MLP neurons of a small language model. Each row is named by its layer, matrix (down: output weights) and neuron, and shows model dimensions 474-569. Each number is 128 + 24 x the weight over its row's rms, rounded and kept within 0 to 255. Numbers have three digits each.
A block is one neuron, or neurons of one layer that tend to fire together. After each block is what it responds to, as a language model described it from the Wikipedia text at the highest values.

L2.down1386:158112141120109141118112144110124132103158119146149122106084137171164103124150139143095151127120174134078146135084110159152143141142154104169140122121112134128120105150103176129120141120134125132120132146094117136082095145137122142141142143122159161104110131115096117098085099097177133151
Plural noun endings. Word-final plural suffix pieces on nouns split into subword tokens, such as -ions in factions, -ures in Structures, -ors in survivors, -es in successes.

L2.down192:117098110155110128117141072130103083172112138122126160104123102130166143126147098142131113120101149134123147168126121126085126138148126124143103120106141127099165105148133082097103082122135110147133139123133125144118150133085151120131182158141130156105110123160100106103145112103143143146
Clause-opening connectives. Conjunctions and relatives that open a following clause or phrase, such as as, that, by, who, when, because; also stray mid-name pieces like McL-e-ister.

L3.down616:141110153116142146159148129113140123167140144097091114107063115101144139142079123085127141119101075146132106157114157091141144116118091154141132131103084156164137188141155171114112100132159165142097133120069170121126111152143119091123095092124123143106099144100077111117127095144139100133
L3.down696:101159119155095160125144144130119120127140111110152098144131146144102127168132128122121135102123175129133154173084105133094140124118070152139143126167124095134108151124128129129120125127103116127170147129089137158119145140130134135182139142127150107087151126183119150121115123146154136123
L3.down946:125091120157088108134142119149173102167145123150124106141089148169108130110127106066107081150140125128113124132115142113206144139186139136132115170150157137170109161136142136167118088150097138114144157127120147117142137135139125126123138141120172123103130118142132136141143122118125109108
L3.down1053:116137110154125104093134124140138165110119134132093166147132159133123094141127125126133155136134120123109105073114116073066156132130139139150114174135136104186095129103117087091112131137175079126166191136101116115148111136126158093166111109132123143144107095108145112151100131114121086063
L3.down1215:127101145087140093104088152116125178113125093125140147124115150123133131127150084151113170134108109161124135115131145102082173105106102105138143141141157128104140157115119142142119132136119099082123119153132125077078120143157135103156140145117161149124106119116132152106140130100115179137
L3.down1386:140121200118135125120093133116162156094173116164113129113128202142124117158159109160155090111114117122138111094085110104155127124147125132144150152139113123095126127119150102103103113124142079172098068105116130137160100115175112137125104123128143078116141132131108131131159168120098138206
L3.down1691:127093114109089143143082119106080140161076137140139098120141106157089136122115145156071135180127118118089115135119141106103119128137135116139112112196090130143114112112090059148094122139115102102133102123129148113162137157118162145183095116157132111130161131112113100170134086098107097114
L3.down1938:149136131116117134095117168180114131135108141161128105128137132088113091157115129131122109089149165141134148152145125176079140105154140148078127156123093118112127104132126105162116126158156128128113150150113127124114125105117115070126112097125125133188126149117135156145132138170086150117
L3.down1943:090097096077114106163096129115122165140134126139126092148090098188114168155117134127111113120121115101112154157117145179213105132126134112143102117121156128135131084137115124156105116114102090124102110102097141084156096132145123114118177109113087114131136120137108085163112106125146121091
L3.down2080:130141147132120136098166083116115146146132117118121135109103114139086078123133087095098125128160145154121141119132133106106131111135133161108098089157126139133146113107103104168114121093133146127137122100148103068132173081106113122176143100142146166104127164134169136163133174100110135111
L3.down2124:094125120126113123132135113123113163122134140120103128129115117091132112124150107146122090114121136091113127110153156084130160108144143147139108084100150116128170129129112154145092150192127111142136145132098124107159121115147111114161117145155123090140151148082129173140137162121099117045
L3.down2203:091145163132099185118132115092073160088130146140135170147151144129112137131137112118103155146141119125117104129140147115142157080129127099092126117116180130130124112163156096150104136143166117139136126122108113097097166146108124134135136115127095112141161143105112135116142144110133116151
L3.down2246:132129147131154157112098139102131115100088147143126146112137119108098140153157096102142112085136135134075133126151138150069148099098092159133114173074090115080075083169161134137133161135137096151104115153131135151098143155142108134126102127134099164138147164177147128115130140123131091141
L3.down2367:148104128040156160140147107082109166131100145118123129096120152131134132137142128139115155118121094134107129105143156155158095142135123138150119121065162118118178123114104145079092105102122172125137173119116142158106104115144145126171172110110162104177152109130093108140082118109126160154
L3.down2502:132093087097076180136128164119131171108139181104086149095086121127080141114143081110113121091144138126110154119118143081111114138148129121156141119120135158150127115133129116073116126148131142158127118130090156126133079157142114128127153108140118112148106144139148171138100136122106115098
L3.down2512:120129123133139116089111099141077144100188073120167142176097121193149135128141127137120174152124123168131099178161103148078154147105134164166115142175117129107108131119095140163144101138156136111130130111145175149140116117134159119094115127157126124083096128124136136123131196154101150126
Token after a period. Tokens directly after a non-final period: decimal digits (38.5, 90.7), abbreviation letters (U.S., D.C.), and domain parts (.com).

L5.down271:128130119134165110095137110173133098104130117151110172125146169110152172144133155095098148139098144122084155087121131135078116107113104118125138155130087129081121143113104133166114124163119095132140121150132102121144123146108152103139128135164108126098133139115118140119113127054107141122
L5.down385:122123138116109104102117131152174165130165066123160163109147143171151144149077129113130154146108098119180090134130172129115098116143122162151155108110124131140135114124121084155100131141152145121143103126140118092151122125124115102096148142145116083136149058162140192139152128116120141156
L5.down400:104143157129114159166110130123134192125129134124087132138135123092092117129147089121121125139142123142112090081121164145176142115112134134129168114167114133150133128154098138106076189126136089104126152155104144109124123074132132120136144150111110105106155150123098135124116157098119139132
L5.down938:138129149096105101105108152141118166126138129077105154178119137156104178141127153113087105092153130100133142083103163121101120093110165134135165167137117113120126140161161120149134146099142135144108131139101151075127137131135166155116162160139109125142132123142110120114106169125104099138
Adjective-completing pieces, determiners. Final pieces that complete adjectives, often evaluative quotes in reviews (expans-ive, trick-y, unorthodo-x), plus determiners like that, this, same.

L5.down314:081124124134152122127146135141161130140107104158109093113131157146125170155168135121145154113164097112151106112129172079159166121146141093156123135115143138125134143128135157123104127103139137153098188112114091164119097102116165130130077125085159135089147140118116162128126104136151132152
L5.down1660:179120126145123129099094108120102088083115132146105145129158124080114120137091127129137168157151120156122171086110111129122118161140120131123199102169164114154128144117114138168140164143134141113111163124102102143144117112159137130090141134134129157095090150144112099136118137134146124076
L5.down1752:116155122165126168118113121145107105069098154117118148129160159146089184124145149170170114092101125147096084123131114147153180136134124128111106152141100145138144105121126121135106134095135140138144126141095155141147126106163132137126128142104149146152121174067143151157115133151145108119
L5.down2327:129145109114106132141162143134149145133162138131138120104112150131139119115183103116094131121142088116116150063133114100140137143135158142131110085166111121098125115092137135110156097111104143145140104114141116117096107094137103134100140146085095140144111130147159121124100145132125102137
Railroad and transport terms. Final pieces of transport words, especially "ad" completing railroad, highway numbers like I-10 or MS 19, and train, jet, Air.

L3.down298:163153091143125110139170149112114142125120168147182166132141094101148077110126110125097148106090158149167111139112148150101090152112107140138125153124110125141116117127130114087094130167145077109094140117113108125133126165081130119103135096094108108084126115121138099149142091116166133143
L3.down342:170133101112170119121122140114171057114122118117089114114133114104107122136171136144115113111170147136139147158119138151116121107139119130106141074152135092112151096128115146121111133085131111154128129140116155119071147123144141119115163158137113080091149121175116105125110100161098131138
L3.down639:141160118124108189139145123159124154120095121141097159176098127140152151093134160113198127101139121131154127130114102104066164160112129134151116186110109152096094146099138105094100118114123153169085124096137130134142101110162111063114119120142127125140135159151118140168080143143157154190
L3.down651:122067163135130126123112154187128154168109125141150106142117090140104136105138116112107157140138124137057181110134134109137121142128115143151157132102117126102108111096104127195135110094118118141145152122103158147103131154140157134124086120160123133139113151102097161135147141153147127127
L3.down887:161106145137149129145123129105123143135097165100122128152139120120121135131159109081154123154096111102180140130120127100074085140126135162190082122130118150081132131120085112124159101140084143137134148094152128116144127139155160115098125119109142150103155107123117132113093066119158125149
L3.down1066:141140133142133116166168134157120138155092136107127152103089080154108139142110150125124135110104167167102103104179131146141136125115102127121121176145200130121129141174126181158103121128129114139091119123100109087105128133144143149164136117133161170122125132143105173190129115131143110117
L3.down1605:113111145122087103128093125152079118139160136130115145114126107098144143172123133111129104147113147119111112105088168183106163153128132137131129118106114157092127103152118140072100146140095119121115166133116141147149136112149115152112118153144163112198134172164163104128140133124121106123
L3.down1620:122121143175110147109107152180139148141105117128089097120118112109082170091146157148145120107113098114139131165151153129056154135117119176107167161118130104115143160125116066080155129080109140116157140113120092103147130129115119100141132145141124104148131114103115117059133135120103109126
L3.down1639:121106100106114119157138142129144094148120125156140123152158135130087155149116065154123133077114153106124098153138138146117089134100104096086157102126125091153146144116120143086166163131104138139095156145123154109174103125110113117175119119120114154149176080112176106123123163123106120129
L3.down1683:167142090156112138102136132137094131129096166154130129140193118130160163121118150102158149117104154150133122118130090094098167142101078143165138123154122098128180128099116089089141127109143166119156087140119119125111154104159136124156097132140143164141126123128121104125137190086063167112
L3.down1784:109143111131143133093109118133135133113121128113124134099150145131135162160116141134118157190135132129124136115087122168162132150097111148120106154103124141144158140149148119127125131146138096123165167072165148165121089071160150110128084104093121152117112120159109125183111121105128123093
L3.down1971:151121111161161146128090135169129143115128111117098148141147127116116114142106110157127081116139148144117160128150098137049139178117131120137114113163140137129159132143172135147103149139105100153136154165120133142175168123158100148097172137149139133129129151156130133148104090152138084135
L3.down2036:138165118135123105144107144133126097150138099137141115104162101117130171122154125145130166124100158094130110122156078103113144155072136163176106126161107131121109111086121150133116091132149115151109119138088080125116142164105110148140163138119114110090117101118118058105147160126131096164
L3.down2114:140101127121102143101115151150143153144138090102151119114123131138131095138092095152138198112107113140127134137138176149133158143191124138138130106160121075116122088128141125146133153121163105123104121147171114172126169130094132094121124134117112136148100156191083145113129114088125135112
L3.down2218:130140099134121128135121136131091107166111125123100160119147199134126104110143131087131168113145216143132125111131150114191098143138098152117128102110144151152129108128087134108122127097159095099078086123112151139121111051127148143166106078119120119108111117144144132100135161094101157141
L3.down2259:134143123106132166077127154149152119096067134143176102114124128141150142171143084139107124133121136072119117113108116110050157104154124132132147186098134162088092133111106109124141132068119126152128130176151132181114136135122113162114133155152168163153117117074039124112100128124162124092
Anaphoric demonstratives after prepositions. Demonstratives pointing back to something already named, mostly after a preposition: "at that time", "prior to that", "the same wage", "this book"; weaker on scattered hyphens and word pieces.

L2.down2234:155133158131140148182151107116155126161115155109121114123139116104140162114167141154082143111124169182105116104097116078172147111156159113135158161118134145115125136154149138130074129135131136149139116142145138107088127173138140154167127101138146150089130149148125117108145104076112115103
Numbers and quantity words. Numerals and number words giving a count, amount, rank or ID in running text, such as runs 93 minutes, number one, 350 kg, US 167.

L5.down48:091146107092121140128125126109110084162126095135116114061101173115140147119107145092100110138118106140114129118095132114096115127129125132102109111143144124133133163096156104090116145134100126097133111145165130113112153097115107124099153139089114134151153148107105122159147150101132133131
L5.down1804:166132133091167130110126079113094108180138151139145099129124158122106146115140139108116077151119128133128160122154169125141092105120078127144092102123098086163140101075140109132106155158084166119145111178146140120173138174137087114148152124096063136144108154136110146118114173156161144111
L5.down1842:158131150102169171121144132148095145113125096122127129106124103090111149140142189107092140129104092103159157112128190152102116137099118070162144158125136104166139092108140122093125148135149141150084116147190099125123129133120114127160161140142124088173132141111117136107128171116158134169
L5.down1957:122156117139142136186118144145139156152137102129147130127105127148168112110122146146125126126123120133130107150155107095195129124142127110128118128115116135115152092155139139105128118117117140134144122167103171137088118145122114129140093130110145121171177149122123142158149146183123086119
Transitive main verbs. Main verbs, often their final piece like -ed, -ing, -es, right after a named subject and before an object or that-clause, e.g. announced, reiterated, found.

L2.down957:150161106166178111097111147106164151128122127094128147127124114204124152112102110094122120130158137074119131097157146151172140134092090089132157161137092119133110101106114165150099127122138106151125120132144141114132109120141136083128167122114112111103116136134128170153134107131121140162
Spatial relation words. Prepositions and verbs giving location or route in geographic and travel text, such as near, from, toward, passes, flanked, above.

L2.down1329:127082156110134128120089104154094124129185115137104127126113147176122142142154103136119152148128164127111102167141098102106106117115183136156106140131188123121127105148122137149127124111154121126116102138093100134112151164131147153134105095146161152116128167173095128160186094151136119113
Mid-word pieces and table pipes. Three groups: the pipe opening a wiki table row after a heading, digits inside numbers (0.80–1, 58.1, 31 July), and mid-word fragments (Auxilia-ry, accomp-anie-d).

L5.down724:124091103112100183151112069107108095153147110116107150157168135135163132092133124102151152061126124155111159140085143150134086120117124083119087141147112102099121124125104111128091134099137131150139156132133098144122113161182121154152119089122196102119037151103158144114100124137156124133
L5.down1496:104139117174084114125135086112151136145083144134115112110162142136136098143121131154153083122122129145151101107107114156121119125121161135115109165101135145137157088135130138146113155151127135119090179115136098115093106159117182147174141108149120119118113165106148128121140161117129095172
L5.down1697:141116123162084114134175150110127081147163169126133145145123077106104119157125134107133113115113128104117132105116139122084084096144135159110111143147123087083129174107179091091108166101140153099163128140143103117118142156149126120162152155132134109083131094127159183125147125147137101172
L5.down2386:152136088093149128136156132107084107133164132132133138107154146101118188167108124121155130102119132106157146096101135150160124115149147113159118103094161161149151158140126147153123199134104081128116125115127133098151140167122089130170137169140124135163097139085118080122121117154155097055
Noun-ending word pieces. Final subword pieces that complete common nouns, often plural or abstract, such as the -ities in opportunities, -ments in commitments, or -otion in devotion, usually before of, a comma or a period.

L3.down24:121124156174105152146106128131112104082134172101112140099109127116150134123107115152128115148112189130140156142131103130148143126136098113112098141120133140147142155108136131150078132112141098120125107180094133139119115094129107158128132159133164123131106111117124162090081134103119140086
L3.down118:135135139095104098116105127099108118126110152121108109100138136099125122090207135116109130094106146123116182147098109120138110128096140114174114086177124126083114133141116109122135101152155147141107105145148108095136145133124097157119133150091117129161094131089092111133132122120102127131
L3.down206:125123099123084127106118109123114115160151136122135106077109124176150148101115152156112105126130162127089145150097148167155122116123141131135093096096116098122079112140115142124115120143124124094128109181151120130126142166179165150112123093139099143106104140167161153144137081125138145149
L3.down236:156086154118146115097144124123140082123158120107123107152130153110166114111146135147127123079112132113139126111109172167139136129111172133134111136119152148095093107170122151136114147151108110149132114133103127132091074149096098137093160107084180154133096133118127143169130141121146105076
L3.down371:152100171110126121123141119152139139146099122111178091151140155143166129154149168125091143168143141140138183120089159136164132135114161130127142139096147123103104110108127118150151125080127122096109151107119098146138104109168114153176152129132114170136111160114127138102078131120161159122
L3.down440:120100122122127155138115081133124142118131105161137121161130119117147136142139173127111128093141136137091111086109155171129129165121077111114079156154135146164109160093132115138117148132069127151165144115152117143135087146125115131110118158147135100102149120165140143085130118146116103126
L3.down873:128133094135134065145133104109118135138129176137139114155152152093167096118138156138168115138139135106122116160113131135145114131122152107160116129117074158093095098138154142110097162128111112116136089161109117158082120110117112123082142087160156140114113098176111124105160132104152090108
L3.down1012:134127121119070118063145079089116149108130109126097092078115123124120119142111154122131124132112172119109118111170134147138156178087137094109143119119122198172147107077177113137142153128148125129084137165119122121121118130173137133156127091130097123130135113108147113127133121142120099109
L3.down1172:141116130105108099137135123164152125120126168117119155116136133117155128097141108097124101079105119106146114167117122137146149140103158152126109117093126122161199126149109139134108117087148122125124095126160132147103106096149194149167111095155163169093121098107096120146119180128153108114
L3.down1332:108117099139140155156133074147168148138079074107126129111094150159171135141149078118131118121127136164106122104147146107194106087124153148128108137106150173120145146150073119114119156129124191137179118113113118158152104116140144127138099095109131128108100124131109094155117147133073158180
L3.down1380:139123094113145116119123112101156182163119083141104095114123122127106120148149092141103140124111162079127174103172106079133142087161178127132113107077151097125127111130144102145100099109109145140154144097160144127108134102105157124063145112089144092137133135110099144099100114113154142120
L3.down1458:151137076126141134142082103097135104136113139090152101108134157149089111095168124136105130149097111149122114132139096086225093104110160160097109131097134157116137127146110125124162078112123145128170128136112086119134113133136130132149140119073146140142128092105159081125149130103120147125
L3.down1519:159131130107090112125137108143185090106103055118136130125108107171157131102111124149099151129185093157132128137128109150187095145115121171088103094105114123128132107105138103082108149118110129126074090118102085133102153177150130103144141087089133126119095131138137126139195133118121082169
L3.down1872:163134126133082190132108098130134095138110100115112106119143095138154122194100130095111137086101114161126134094145148137161088125154128123146069187117097099168119121117109154084120134130129111138092142119161178089104105118105152151154150132118152104079144101127150142156158113095123103131
L3.down1876:117098167123140120141133132112125117095161104171143080125123103112096113121149127137128090148148111147086112114126118135166082147136160162122142114141081083114096118165129139116119145139140100163108094152150119115114105111122119165117121075129149169122145146139109114153154139167133126067
L3.down2347:189127125151116119101105146099165167151125110133118103127127136085137125125147094091145152112161145155150115079078120158165145148105121151143100099093164136162115140101136101100111160140139159116113158124106082129152155183099132184129133116159122138147078124133119154135139140171101125115
Word-final noun suffixes. Last sub-word piece that completes a noun split across tokens, such as -ion, -s, -ment, -ity (cultivati-on, deb-ts, clos-ure), often before of or punctuation.

L5.down210:132143113138091175161117092141128155146096143138163112139078138113140154142149099133102158102135095137113162139133149098166148111177137116149119105106154131140109111146139151159129120139137120124129135168114134077156127131127127167133117111094135124124152114099148136133141101119119137141
L5.down422:131155085138092159169112114133137120161094121081126138093120148113112143113131131143101144087097125149168150110146118135123128163149153090152122163128067119163142155137111139130112112087147125131090164159114148157126123135085139114119102111120126114116140152144129112120124144169073124147
L5.down1756:125102125169137135121151105191150140157109132096150099096158157092119093150134122154111140097105129135115164117109175108142152118096098138152084152171133128093129126166129140091106147139160107125160125097131128093191160131117100141146143109111144128151150142118096121121174161090121117086
L5.down2034:136149132151134118134129157138147115151153099114161142117124131132104091120147131168133138116130149133145144133144127124078117134109117123106135099112189092114120115170130103129097132124149139103139132143101099103168094154106164132179122120129113151113147076089129170122147108095184175136
Decimal fraction digits. Digits after a decimal point in table numbers such as climate temperatures, vote percentages and counts, e.g. 81.7, 45.94%, 54.11, plus a few word-ending pieces like Roc-hes-ter.

L3.down133:096136108103078118132108112141119139110182169161104132181146145096140096144166114081122112112164098169155150129053132098093136127133101138164124102118179098128161147126102128103151135082126130108137151122088122133156117110160112094127136155113132129079142128113130112141147099101127110123
L3.down391:165135131130152107155158131144118123141122170122125106181138138119134132086161067131099106114119120094111138128111148157113109170136101159128124115124109156098132105117153107133107155116129152137130129121133138125126151115113155123112175109101114119119151123122155125125153159132088141137
L3.down625:110080118152128124139136163128152145080132115131108124144075124172149167097143095107123099123158141119113137120130122126174170144148141138177157137087131140154139111117183152180082164186140129164133110095094112116088151114095187166150141142069124139153146100155101140125122140145141119148
L3.down647:169085104149145129090133121152105134124143105149091162142115119115178176162125146156125098161134097126097130149126104138185092151115097152126126146143153085129123161121101123111155118134136118132137091119154140138136105115111153077107136153093086102115110129144113140138134130127161150125
L3.down767:126175092116145180115096104113114128103090113111103142121136115139103148140133137063116108137138132126118077112123126108120102166102109168152121172157128104152132152132148152131165138128137143120134159169124122130151146127118159150143092119105147156149115143130098116131109150165090099131
L3.down774:132146114155154151111134158117129112131118137136128133116099127171111170142116132172128128145078149121152109124165139124130169133098126125131177124121134154119141152094119120128157074128159131147084121100137127170153120150116108167101103135148137075144117117107155149143154123147152113117
L3.down974:128139084130150088143084104126107119136100163134157135095095086112123125108132144073142111150110110114083115123153125141148169130143159151086110137102193128140126161149117156130092112126154116124117119136148117151100104128125175160137123138128127103112175155114079117098165106071115116128
L3.down1524:133098131134140176102167154120100128119108104149143117137082127096137119178139149173188114162086115131192136119141137121139128123150140101118143182130145155155120116131121123113134138092149123144152106111126143098133091139134109113142181119140128153118081107068124163115137084113128109106
L3.down1625:152148108178129152110132145142108162129155084092144090078126076170102173141162142149111115139128147080098109129162144162107176180173142131106150146125128117144129147104126151126100161133110118143142128147145115185126148159131130134146109125090122095129104130133108152153166087124172099115
L3.down1723:118136162112104142093150173140127116170104144170137094127136189139092137118132141127101140162146110125137142106110091177115141135085127147132120135082137137103142153106139131128111122121135142128120117123129156170154103140080139113092128124132114110115123166132076133125123114165078129152
L3.down1850:112137097098086129115182103126144127111149162129159159105099112159132116140155088141131143154156121136116121117140094109198172128168137121181160147150150110124155088130132120134148121112176149130107119150118121144088106130129106097102144142129128127150115099135136138105133123129130133130
L3.down2171:112170136083139140117114094107143157144136142139109129131102142126138128127123126121136098150124152125119068094136129142173111171129140120123126075144102126126164138132143095165133105101146131105113068120180158092131153152094122137156125118117125095102114080070141115141141075134133124160
L3.down2290:122145135163116158137138076151140125159102147183137109127146130115131075093105120132116086116091107100137135137088099146057084123126099141142127129083131136148116126143113114121154116130178139132097151131162137119069123114109135129096124124130138121120130145131090068134123110115127059108
L3.down2332:143148160135118172128169091167156130185138152091089155126133132110159127116083112151139150141131112127182078150140153141109168133117069170189124096148159140128118129137129107137119112126101117128148142112186178143133118117117164139106148090157111106127149126124081105188128131175144184151
L3.down2522:149060134143146130132143143117134099176130122144101142090108145114145133150180141164162131112129074141131062119138154124134145111110153118180082137127117153100133119123159104102136069136115188111104106127147094103159142118136116165058111143156079129102156146163131109108110132133105112095
L3.down2526:136107118125155150114137134147142122130111150095144130110098106174081147104101128137135059186163115137144152168153141131098139116098155097143101111129127124126134099075098122129146125137128189126138124193124171153105144121061094095120143130118137082115136130108116163131142146132146125133
Spatial relation words. Prepositions and word endings that express location or spatial relation in geographic, road-route and building descriptions, such as northeast of, adjacent, bounded by.

L3.down462:164141131118076179127104151130130109132122138132124130160146142151151121087135115169119123125107124118080111105175129158139139131170106106113086173154105101157167116137091158167097129120124134120109128088113112179116088111133096130148132108112118153152144167144125131103138130129135162141
L3.down532:104102147173138125136112082121106118089108138103108153134128119148118112157145121092146149135143173117114108101159103146108129145160127128105196126119104127128189129111150130171165105056152096124110138112104131135122129110166100138135130113115145088132131073138117085119105146093110108106
L3.down670:109136127159147104124130132131122158146127126103108097091166107147130102130156103134147117106146147139141128084175139096075108117118161068105150159123116135138180100157138118170111137087128124117156155180099133165147136102100143128132110109113135119120104130137119125105105124146113162132
L3.down798:148098143127114120135098083104126158132086128120114126148165121152104118141111134115132125107103130136098090084108134150136112122154117091150100150100135118145150105110129102120155122094138118172166151123144108164088117139093114151142098090145129114102140106108102158112108150105097137130
L3.down1154:122075115144155110152145131124089109100112112091130110180162151121128137125095161118116097124087148086125125118129134065126092076108134119179128140107158089151123147141155135165143059096105145142086091146101149120127150151138108104150102090148111118134157139087149122146144152110101093111
L3.down1245:112142155189104113120145141141100157169135144104128168109149104121123113087091166137142151101078132182104119138140118167154146066148128129095109138110125138155130120139127144123175163154142068100120119142114172150143112101166117083133115131135158169117155087174138144150137121120166122133
L3.down1429:138115104121095126122118102124132118107103117098134113209160149155126145120116132087156164162137119111154081142111060147170118123112167198111118103125108148102138114147124139123149108111148112131138095085128145140144140119140147142126144095095145124157098116077071123165131124110111161132
L3.down1459:180128085086151148153101102130099131148148101082120119142131138158113124175130128126122107119170169105118082106135133118123116176103116084090091134153082147136151119103163108098080140130109137122082113129081093142086136125163134143118122114164150110155151138101125118155139117090091113157
L3.down1517:139165098108127161160099147069093138165119121136107149132093148137160120154147127057093126140145141121134107112120145105225129137146125139123159140124118107128154139137106110106139120109109181135141152177125101129104113107096114150149138142128139152134123128094104082133098148159142113088
L3.down1655:164108151125103155176124131126103132127092136116104130151123126122149101139131156140119124082154113184132174117122099113160129157114125153147134180176110164151100165142102155150165123129098165188126144123153146144098124125111101160166110117144138171082163137117152115109161162159170119116
L3.down1714:109143126112098071123132143103118123102109118108107104114131140180139138101105129122129151183171127118135149117135101102111154153104126107172100110122087138153099113133129121152123120113097167109128134122144118131119123134114138092132105120136096102095134170106154113121126082103130099158
L3.down1830:071184111135153152142119110119131100116145100134090107130138115111100096131136104060136106159100157131138119109170094122106131158136133115196098150119120123125129140149149108150106144119125073121153116140126146117151104101168084140136130117091154165142163189071133116111130150117129116093
L3.down1993:177131114157093178136109092155136141139127101179126136142113112108063148133162112077119124144132141130115113123144123099188122124160136123162112187133143167149160113106098125150127115158144156112131189131144125111134163123125132178159112105146150084117120124088123157112101122140132124149
L3.down2163:169179131130146141117110089124127092150144116125087110154145101095158124119088099096131093117145143121117081120128151139216118141100117091145089136138121141127112124155156113119139140078130142141146162145133146155140152113141108173122094137153132116134148135142105143083121126098115114127
L3.down2455:129132118139075096129172135121172111162130104122103088094126157143175148120151124170094149109114141154147149125097135135232130110114142116125155110126156150093114122141112123106151144159138126153119122148059152132120107149108121111120144071109128153140125127097105133116129133108133076136
L3.down2474:133198161072129123156144096132092105145104184072142118122129130134098117124164136115075157126133116097117098103105107102096144110155133128123151141135198074109090140143131123156106116164161173130132147084090086152146097096132142124131119110154121139149121111162131054130149157081155118057
Verb-completing word pieces. Final pieces that complete a verb split into sub-tokens, mostly inflections like -ing, -ed, -s, -es (throwing, owns, distinguishes), also bare stems after to (consolidate, load).

L2.down1003:156132141159119138123109144129128153169101094117121113108115156098146125083134141148092152084128120163115132118156138134122125118156178131126110115137178097117158134156156114117111162119159126136139102110201124148120086145127115124175143139145129139155171132118122117122129123144127143156
Gerund/participle -ing endings. The -ing suffix or whole -ing word closing a gerund or participle, often opening a clause, e.g. Taking advantage, holding, going undrafted, cutting off.